config.yaml
hidden_size: 256
num_key_value_heads: 2
intermediate_size: 320
vocab_size: 539
qk_norm: false
bias: "none"
init_std_o: 0.00651
beta1: 0.95
lr_head: 0.00511
schedule: "cos"
train_tokens: 102500000
max_steps: 6607
dataset: "wikipedia_en"
MLP neurons of a small language model. Each row is named by its layer, matrix (gate and up: input weights) and neuron, and shows model dimensions 160-255. Each number is 500 + 25 x the weight over its row's rms, rounded and kept within 0 to 999. Numbers have three digits each. A neuron's up and down rows have the sign that makes its largest values positive.
A block is one neuron, or neurons of one layer that tend to fire together. Before each block is what it responds to, as a language model described it from the Wikipedia text at the highest values.

Description: Main-clause start boundary
L3.gate34:468488520516464506510530506453482482451496504513475514501511497468511505463491496454544543526534512484490506514494506529504520508531509508513471494516484465508508512582540487496492518508482501512483459516504554533407510467524470508504503483468489542512443479495479495502552487552503518523
L3.up34:463487530510537512469426484515468460502470462502449556488499457514502467464494470485498525495496532500521518511497495501483518484522513505482533506474476495547507475514459472489514539518546503515507442497546511482498468484469503490492463504472502471490455550500428485481515463476467500460
L3.gate131:487508535539496504536484501493464499550528491511484478507481443473496484499482494509481506485533543473539481475502509509489545485515522523499478513486527539483485492488516500479476495493474490485497523502593507530475493498499461597518514499496520522490438534498486464502504489511498470477
L3.up131:465513498521481485481487477517487491502478483545521484537534474488489474466512481473490494528513537519527487494477508527498508493509551531494485494463528507485472492468481521500492482480507471507521516489483493493522440520470496577528527457487523510521462515501515508525503511502482501488
L3.gate189:514512504550467485482483480509467477492469522497488441518493482531448512508468550520523531494509530498487501510492479537499531514477497492495522482494468485488506515512479454511531489485500483538479487468505499504508494491474474501501515454506473499510511491477432480533528490510489477448
L3.up189:533457468497485552496556497468508480542522508492487489471508493516523478498491533506496486557476508477521485521533518495487472521499496527503478504485501469505524508491483517492487487534511469502505494504520487510541512497468478519514492495499539468558446502504511489528520458498456466529
L3.gate276:444498476481512499527459498464490474487497489509486449490495528490484530496502519478489495500504508454543498513495531504487499492508494498511499515458537460532543483500521479485465468507482484497494501488537543474495456496477463485495495485492463505461505518475476508547500510490490501494
L3.up276:498529535521519491511526470490487485457516474500478478529469485480559489533466471516536549488523529494485473494437492519524513488499502541491549465527498506520514504483505479462480492489535452503480468469518484470522499463491496528472505471452506500510501505550475511485556505514512529490

Description: Sentence-initial pronoun "It"
L2.gate22:497520544506480494470512544514514538501475528515509473506479497510499487538435501530464495553571497471451519451533510512496498499502479527478509506484478490518497545495474526494469506501485495481465495463505465533504502497494481485465470536490479507439467500500516463502460488488505458506
L2.up22:459521513533484452499537518523517469509483486478447489497529496496482475517470506502482517502498529494542552498526490523504511479513506467487481485499477490520499511506518505528470499538537529495512506525504466521501511492474483533502436492466483518477495479481522501496492487518508499536
L2.gate24:496509512499516482460556549493534515511498496524490503506528479492457557524474509525504472534497544510513490506512510445534499493484494510482494502522520471506535513507534473498520497561477490534523487496490491483495499490529493449471529468492507498512487508468492517483528463529517480486
L2.up24:517501508515525497465528496438482478527451519504518467481497524478510468506521521508504458529480517516477510510499557464520503500501488500482490494513514507569517497497519511536472504492452475530503521481506484502472511511533506484498519531534540542475517466475550516519519477540508525544
L2.gate104:475517478485520485498482489479487483471530466502508526506513525494504508475519496520516523475521438466525499498467496488533465504483481500506536467468536520563526469515481452535515492512477463482483440510504498504470531531493485502494476497490512487480498470473503518506496509488519554531
L2.up104:519484497490475496508479503478470487460505512511504510518495480492458514484540497486454474508505471504521497517472500520482493491461496461468516505551497506460464478462555512497490530492493485505474478559488484543489492517511498482475528438494521483486498503506528491487537509466510507494
L2.gate108:501490511477480500485529503542467543431519460516482488499477508527465482536503540507483524528524514465535529510512502468473489490460487531509485458481502433489571490497455458497492519519490443518499471473514485471503518507484469518511474458496512504511509496496509467507517445517488521544
L2.up108:499507493493461508531515511501489470478493543519477475520506498471484490508508536520520512521517486434499526498526489526481522519502462490499457530467502471484526503474464451461499471513500491521513517485547481490489489504524525505513510472517518480473502502492529474483496470455490528517
L2.gate123:468474502488479498504512554533507513484480484468564525493500534484510499507518516487499515527510538486534500474497468492490508507475468487511509506477526504507523492510517483513474508526547444470496522490508523459509553489499488507483543452504509505499458454518509492490531471498473474488
L2.up123:480491516550480486540518465466500493484504562503512437476511520494482538570527501486506542463510490506516515580479508450505521511494475469495481499505481445483498526527531516542477520549532463498464470474497501477483501499487492502473474479482508510500537492535508475491524458501516493514
L2.gate212:514484476448487501484512479457487493511505512501523486523480498480508498448495509476484560531496511469470516520494532480470521478507501492523499465482513472547518563483524538568526453511515465491503491481515508499509475460502480469515498481490464476504496465519508491525521499494523488465
L2.up212:466515493487433506506559472507483483502453508514516510528500522526488537563459532482495527532538555488487498486562499506492508504495540501518516510519477473512539482469448530488534485441561500545490483474513441519502516480481493464479481514499453519543469469507504509508515523490472551518
L2.gate289:472484559471508544485525503539497490485537505507468481498459525510480483498500536476515504489487523493492483488523489508463512500499485540467460501491487484483507539490486542488484436488503443488502504475529448502515529515473464508478476507503513501513497462493471501515466523519497466479
L2.up289:524504492475496481458490489491518510488499459518500511526491498514504520514472509531494520507468482489489483525525531505490497489494496549514459470521469455487541494528499503512491505505488479535476490492467505473478499491435458497510508495518534504503454494468489556526453492524539503467
L2.gate317:489521513491503504521510565524492501517509461491517503489564531514518511496527488499498476434551505493517445481477516496547482483528520516454481478488527502518546502502480542490506548482505526509478517485510505493482437512550528470509510455534549488443522508466510461497499546480515480506
L2.up317:491484542488515531505542505472499526486533513537479493522503455571533527505511491523473527492514455511487467493533491470572513491483475497486511500505586520463519516492487516501495489480512496481502481520495539480473446523520498495473493457503524496518486501491489503498512564498482492497

Description: Comma after introductory phrase
L2.gate89:484509500471529491512474532460509509502513510523471532491504500498531493503501504522518463465477463451523454457522497485484561542504495523529489523519499524547561523570475550418514453488508500504523501497476496520420499477480494493464504534517484452481508500520518518504543486550497503505
L2.up89:499526515492474449481517493457495430519473496533521476482514526470513478533484445508505459525515478502547471487469465516514523552483496562476500529533495499479502477515477496517515461468512500524523474449504495491479477468525488488511479510478551460489524532519533536468497491538535505500
L2.gate134:478450526506525473492520474486432507517478485533476487496470477464497484470500487506470473473515490469507519519536518493508470484496474540516516530465491526545546497528549499512524488549468489537494463482500512510498478539470494509466481472491476513494500521507483534508503483527487527520
L2.up134:487498495473497471545524518513525486486503508497504508496481516518497501496494507492520462567490510497462502511518447456483521522493481475494516535539506469509490505515528528496508483491521500475490492455522492492492456433481498526490517480513511559492540534470491452547498530518496505473
L2.gate136:490459481493501512473461502484488507487546510470503477488473516482508501571489496482468458495487467469544545455516508506496476455522499527514501489504512472551532492477513520489494420484498513517517514478484526541519521478493472517528467479525473493521485542477490511493530496493498559508
L2.up136:484477482526540527523534527499520518476518466548484485505540462506481498479502479481513481540522561452497521467496476500494485490473463531521459519532546510477507506541510499505487474522525495471436484511525528517513523512537528511515497483534509523501493509520490512484447526534542573513
L2.gate149:532499509579444474480493529515470461515536525490489464501461481516486537491491555479488513544488475494464520546482492513455520525511512488542490467486505521529505498490501468496515514502469461526485498476487499494514486521508533534502489498498482513537509437476514507473539506522511479512
L2.up149:484513503493456481531544502519525493493557520517483524484483504485506522502503514488505510513547505545502508508447498573483514505484537485517503489482462502489504521478494465526488560540474528523507491517479509478429531505511491496504528498531497510497500500523501513451510512531482517476
L2.gate217:516488499510479481522556535517501536532504465516459514513494536496497500522494503489507543520511528481496484517533538514512506551505500495522509466482523507521491511476473519472508490509522506503500507490490517477510516506490485511501538459489524503489464514438473500506544484525499506527
L2.up217:508544529489483498479545515520527528445515457520452459517503516492487496514497540528447456525483514454485477505484495444498471541497488495487473474534542470493506505540510520547531485503487507507455510474495491498536516525532493528498530507486460515498513553464465503557543490494503487551
L2.gate236:480449545489481461479504490524494502525460463459471513513470483464487464496514555476514503502500527458480515480515512466488464523539483542492547504523481463498479510490500498509500516516521459505501459473496503479469457522500468524435525466481460549458498494489487498501525524484466534476
L2.up236:459500503506495496458506482495501512520523493487509492513509497490492544504503443433507486519512501479529465475527481468484509474476475464519514503488486507556515497486479503475525496500477493462448464469521525506502500486501495474503552483478537473531523515482495465503505502487496488511
L2.gate243:511487502451517516504493480440522528514449466482516521505502505471537496472522464507486476485533541492521492490454501535500489485551451523461467493468488499504477479505490498493479537505564513506494503499487523544517515535503458519508554497505513506537505502520523481506538486511467518508
L2.up243:502469502443487526539543520463494510483470502534470498510494482508511503509511464518450497510463526475519499497487507537505490491542460455477477487449511468508499521510502472492467477491529478466502480486531504519490467515516506502545534487480564482485549500477511508507509516512463503496
L2.gate249:485494474504483519495549476489538500518499472510502424470476512505531473522497516486485507503526510527495501554545527483446483486514504488555502486506520526505494501445477494510493546488536427465475499500499540477485472480477510510490468504513523450513456490480539502520468491470539519471
L2.up249:526537531472482493504498501522512492504499519488474512501507545478494507457503534542500505533478520497471518527509511511500502483490512475536492503513533516463499492484449492451464547504516479510515502437529506511465497501456502544447518511501482501515444531495504496513516492481540507540

Description: Sentence-initial anaphoric determiners
L3.gate13:454510517482502447457539506450475493496537508486505531472536477510478531507486491509530479506475477479537469493477528490548492482511529527449497537538486495530497529506495452525496505534480454538459491484506512436492462515505488502505512462481508494514503492485505496531513475502530470484
L3.up13:487551558499502494472488515463484516448500489533522471495508510490479557526507494474530516514475500526510506497502524474555494486487550480472472517525526467488516485485485473567513473510454465514461513505484463486485515477537500498434521465494463499502485482450493517502493452475538485433
L3.gate19:496466500507504465444494540516458469484555518537531495485486511500500499505518511486507482554509502531498524499482518499518484525480461536504513492511530554524477522512477480524513479487498467517491466442511484504509538499542491506463526484485521477492483458496479493519491510520461502492
L3.up19:503475521466536496523500499501481485533495514490514463484552476470502488536507508489470531520473475513502523437511449503507484523490464523488475485473498493549526498484486480467518436520493477495530512499504547503466480479522500521522483510457494495470485520486442529483503489472520502492
L3.gate214:530471476488502507500472481560469546521494483507490524528500508459480525523501451502482453519461498507510489509529445502526537541498463499480484489538471492501530471486474515528496516485514487510464487515488521460482546504507495460498503474509475491452442479502468495511491492495484481481
L3.up214:514530556494492492472505533470478502489541517538463549507526470473519497527508494516475508456530497506514508459490475444514562494447501514494485446470537504480523506479550511532500483515510490486509468517499474456488512491494555507528529471481506533501493505532525490494517513520521463525
L3.gate244:446463539526461482474508479495483517520486532529447510528489550493488510472517474523520493520500513425453514460481509515446515515477514493488477476487507502516526454471472489481492494487507470536501450520504505467514476483537518473495500487501439524515481513443496467512499481480510474534
L3.up244:511485514544513485485481459531506520507523538471501499511460549504504540473491499471484455486478494458483474460518499492490495499493489506487500481493508495488524504511472496494483447454447468512461511469545497531548526480518502490472539514490518532455478489456485486510536532564513491524

Description: Sentence subject before verb
L4.gate114:454474538501461527507509480497485562531473508490528494521504547510551442519506509485499485482550503503466481464501509482477471514490500531468463451472495485536508487509528536471518488534457485489495494522519540554500533504495507485492555474494498473530499481528508483500503515498521491491
L4.up114:511487483486518510508494461497515470517473534472506543531481469501437553524528518486525510485531511538520518480481520496521513521475503487496517526461464451525496517498502456513496515487484470455546497515503466504487472458510479516520500444542480457489481480501476527534502526530502510504
L4.gate173:498481521491499501504476517510508498497518489511519498471503513492451505532492557530501502470480523539485505496495467537500514478493507520490490506522516504522493481529489496500489483485434496542522518492528538524514505494500482485487503443525471510489539509433528481493519476475531487447
L4.up173:525551535487531496493527508495489476487510551486521469541515520502450509505473460514503495489499484499496498525526522510502474510457491471467503564516520525527543477515479502512452483525474478495458507492520481494512485521535495500501515509490513507510503502522473471541473515526450542500

Description: Sentence-opening phrase boundary
L4.gate7:488473503499497499527472514487503532505453484482522465501479453458558515478505502469495517513526484504502490458461445521471530460505501464501542500504489474475533478535505483490480509491553476498508459503562494518509494528513470537473519497497500530486504479482504505528490499458517501510
L4.up7:544540473490493482508510556494497482490484503488545520478513495516478519533493535473487483572490501474513504509480423510549450487532494469510488509508493491497544478485506512486499461521528487466455485510556459445479469504515511530492443476510473487473490518504469525513433517523489563474
L4.gate185:488455470507494541517479498486482483523467483497523517509519524493486489490487467475501466490492547495514470519464505528460481473485469505457530460497501498516501476521489502535495515482532461468572478503536539474506508457492498529499455535527528488506406472464520478461427508531504468484
L4.up185:464505487485466536484497475473475524486504487485478531530486519478535441491482490542505531534501530520485506484520473509508523497523491477489479530498507539462500492491509521547541512509523483467503506483504483474484503478536522476501446489470466495523490522473466496529512472522513483548

Description: Closing quotes, word endings
L3.gate107:499466497489475509508522499504539494505490535460480474522497462495512520500483515474530533492475522516492491487508529509514568515483469457518531500534449480462509540514537496480502487515503481495515488489540481501508514509495544453458504461501522521506484515475495464522461493503517494519
L3.up107:481492470527470473465499511499520489500490500502516489506454509509428542501504515476547511491520457533497550533497523523520548495470518538513494477470444493459476472509523490504529541509515466490543470520482516570507532518542540503485503515482474488508445503517498455502527482484493531476
L3.gate187:492486496454488505519484516519491521517533473483507490530476430507494525502506507492501474495472488477469507514505481504499497558500491482516522487478536492500553498448519496492504456485475511488487489514512453505446490531508470440481502512508478513510477512498503524486485531487495501511
L3.up187:499515529488466489455462501526507476504503474480468486460458445489499509512522524500525485512502503516481510494535480496516525532529515496470516511481516491505548503538451500522484501470434421453490508524514518490477500515526472462539488487496442507552491537512489494502510530514481515496
L3.gate306:533520525533525468510454529489518492476503504507503455522501504521484512522478497493474493499426520511514471503511461494498496516510524511513487512477492497495537497508526490521478499493515517489519494478519482454517462495512458491487445508485524507529537534497497544481465527486485530502
L3.up306:459465466542512485510505506470508518482492455521485469470510499455476518456502504510529528499498502468521494546434489518549445493492463504452528472455540470487489507528521474547463489498511466533489493481499517471547483526480511525464503530504523505525486513538490542553457521513504494495
L3.gate316:538513471522465538552518476537466514486485520521510470460532464466511513507503552530532534494508476476490500483523473467498502514475515489468527488482493513494534476498511491473526512434493506501531509499534486494507505544516478496499501501488507467531502505488554497530506518506465496517
L3.up316:536490512467493470512476530501516495517483512487529470498537469517527507520507529499533467481492503510458504467459504532488483486472530466521504502476484518492522511521476492481486503545480525494515513479546466499474506512549535535479455478482477513525491521558511523512527539508520488545

Description: Closing quotes, word endings
L2.gate9:484539480463510466503479491488502507502496525507508479520495440500501533452552508532492519473500508493494477492485496542471540491461559459495523535493480496497482514482498505475455478507519500507539499525521504489482495444496496544512520508489480541496490525525481483566484518481495540529
L2.up9:486514500522472537506517472472515498461508462524465483540518479492527511501533495496470499528481500499493520518511485483491514509528528493436512493474473554528453490498529475506500494494496495496533550524514515472532500516452549493467491492505521509521514519515507477521536499532490499502
L2.gate20:524521491518526493487499503516473497521461499461517494500456488500484481481515510494460515491497579464520519490507531484499471485485481466483498512514534505537522482485519479547488499539489548505482487475468514501497459465491507516441514499471530459474540486480493462461470497492519482502
L2.up20:456531459464500512526444529544501506509490500478505467560467475487459480491499487501488483511503508492505543505455541497485514505478500479500490512534423529488505500491516520482512507532488504544506504483499538493492478500501526564519495510454518436521516458501465446496504512468477531548
L2.gate54:498495491528475525491520528470471494505546549534486482478486513472458469469450517473495510470510515476496552544483516478487496479504519472458518489508522525535511468477461502491483504527496500470520447483520460479523515464514494574483459521494499508509456524483501541471523472516510497497
L2.up54:501475509440489514515475515529514496539417506512497513490476458433437466511501496521544471487518516523537526492508490499551518546490490448458533486517486497447511513516477483466481461515453542457534518487508524465503503497504485555517518487481531492513479488495493517504549505526534499498
L2.gate129:511498428507485492519479541497482486497528561474487494505500541530486525512512491470487517529503454481527488539519523516545499489496491519460538508528477510501541537496533514479492519494486513483515523515535446509525501485473509474527514525482495496538511515486517482511503552498459505462
L2.up129:529535463492501499464466496491508465500481506486486529491527507477516517490483441508514476493502505511501511500504520521480553509464485535488475528525480477493521480520480464497506453478484488520468531510557494507486463510532479483474534473487526521490509487473557505532487537541469513466
L2.gate147:506471515496538505551514502457466528509479505479527487485492516520485538543493548502564494515533507498489487510472536474485520494521499489490510522511488524487468470509494502496496532533528508516484479500487483540548535475494482488516532485480488494513486530503478507518470479564491501484
L2.up147:544470498478493498502570498498468493515525503510492462457494506536502497536477522523508504483518464498480535503490485458538494488515492469475502533490491492509486518509515508510495524532435445481461494472525485535497530487488488506533491497476492515491465496488490511499477499517524501466
L2.gate178:505538499496497492554537587499455555492502475474516485511461487485519522464491528462510521481479491469509545517513560502504494525567477503506502497513528482509516481497511503530493490514512459500456509496479524549508497548509467501499499545450512498514524520486480533466552498506508467514
L2.up178:491526506506506483508503502492506529471522472548494534550502463502475506469482496506475502514510503492509558549510482490529503520506477528544523468515505528485502500505495483504521491435502498511461479506492500492467466532487508519504526445488468518478497486514451519501537484491488512501
L2.gate271:514479508528492511502505528491480518530544527487534509465485485499495492498507520442478533463520484482485532534464510493487502526531511496502515499504475488473491493493502510492517530529471484489503548511455534510533475547487506478482508491506522532479496506524505519474536467492523500438
L2.up271:468472466536513543501498509494494475505484470520551534513525513412512526484527545486540537475443455513489500494484521490467496428500455507454529527506501482509517500478496530522518471537554517460526469480493469533505529482496528470510562501515518527519473509470525516491465529424500531498
L2.gate316:467512494483510513475492517459489474525508450529505481528538483498467531521546538531490484484510515453531503476505545538448534481523463449492499486477541530520500501512464478498496484502478498522478507474502529543520497534517500488477502483433457517496514529482483503440496487426495449538
L2.up316:481525547500492514497474532474523504502498495489498453509500490540499544487524515526488498446505529504500496514493523481443497514475436471499524455473547502469537493510467516518530502532478478493500542474505502474496521516509506442465516520471508544465518471506486490508451442465460520532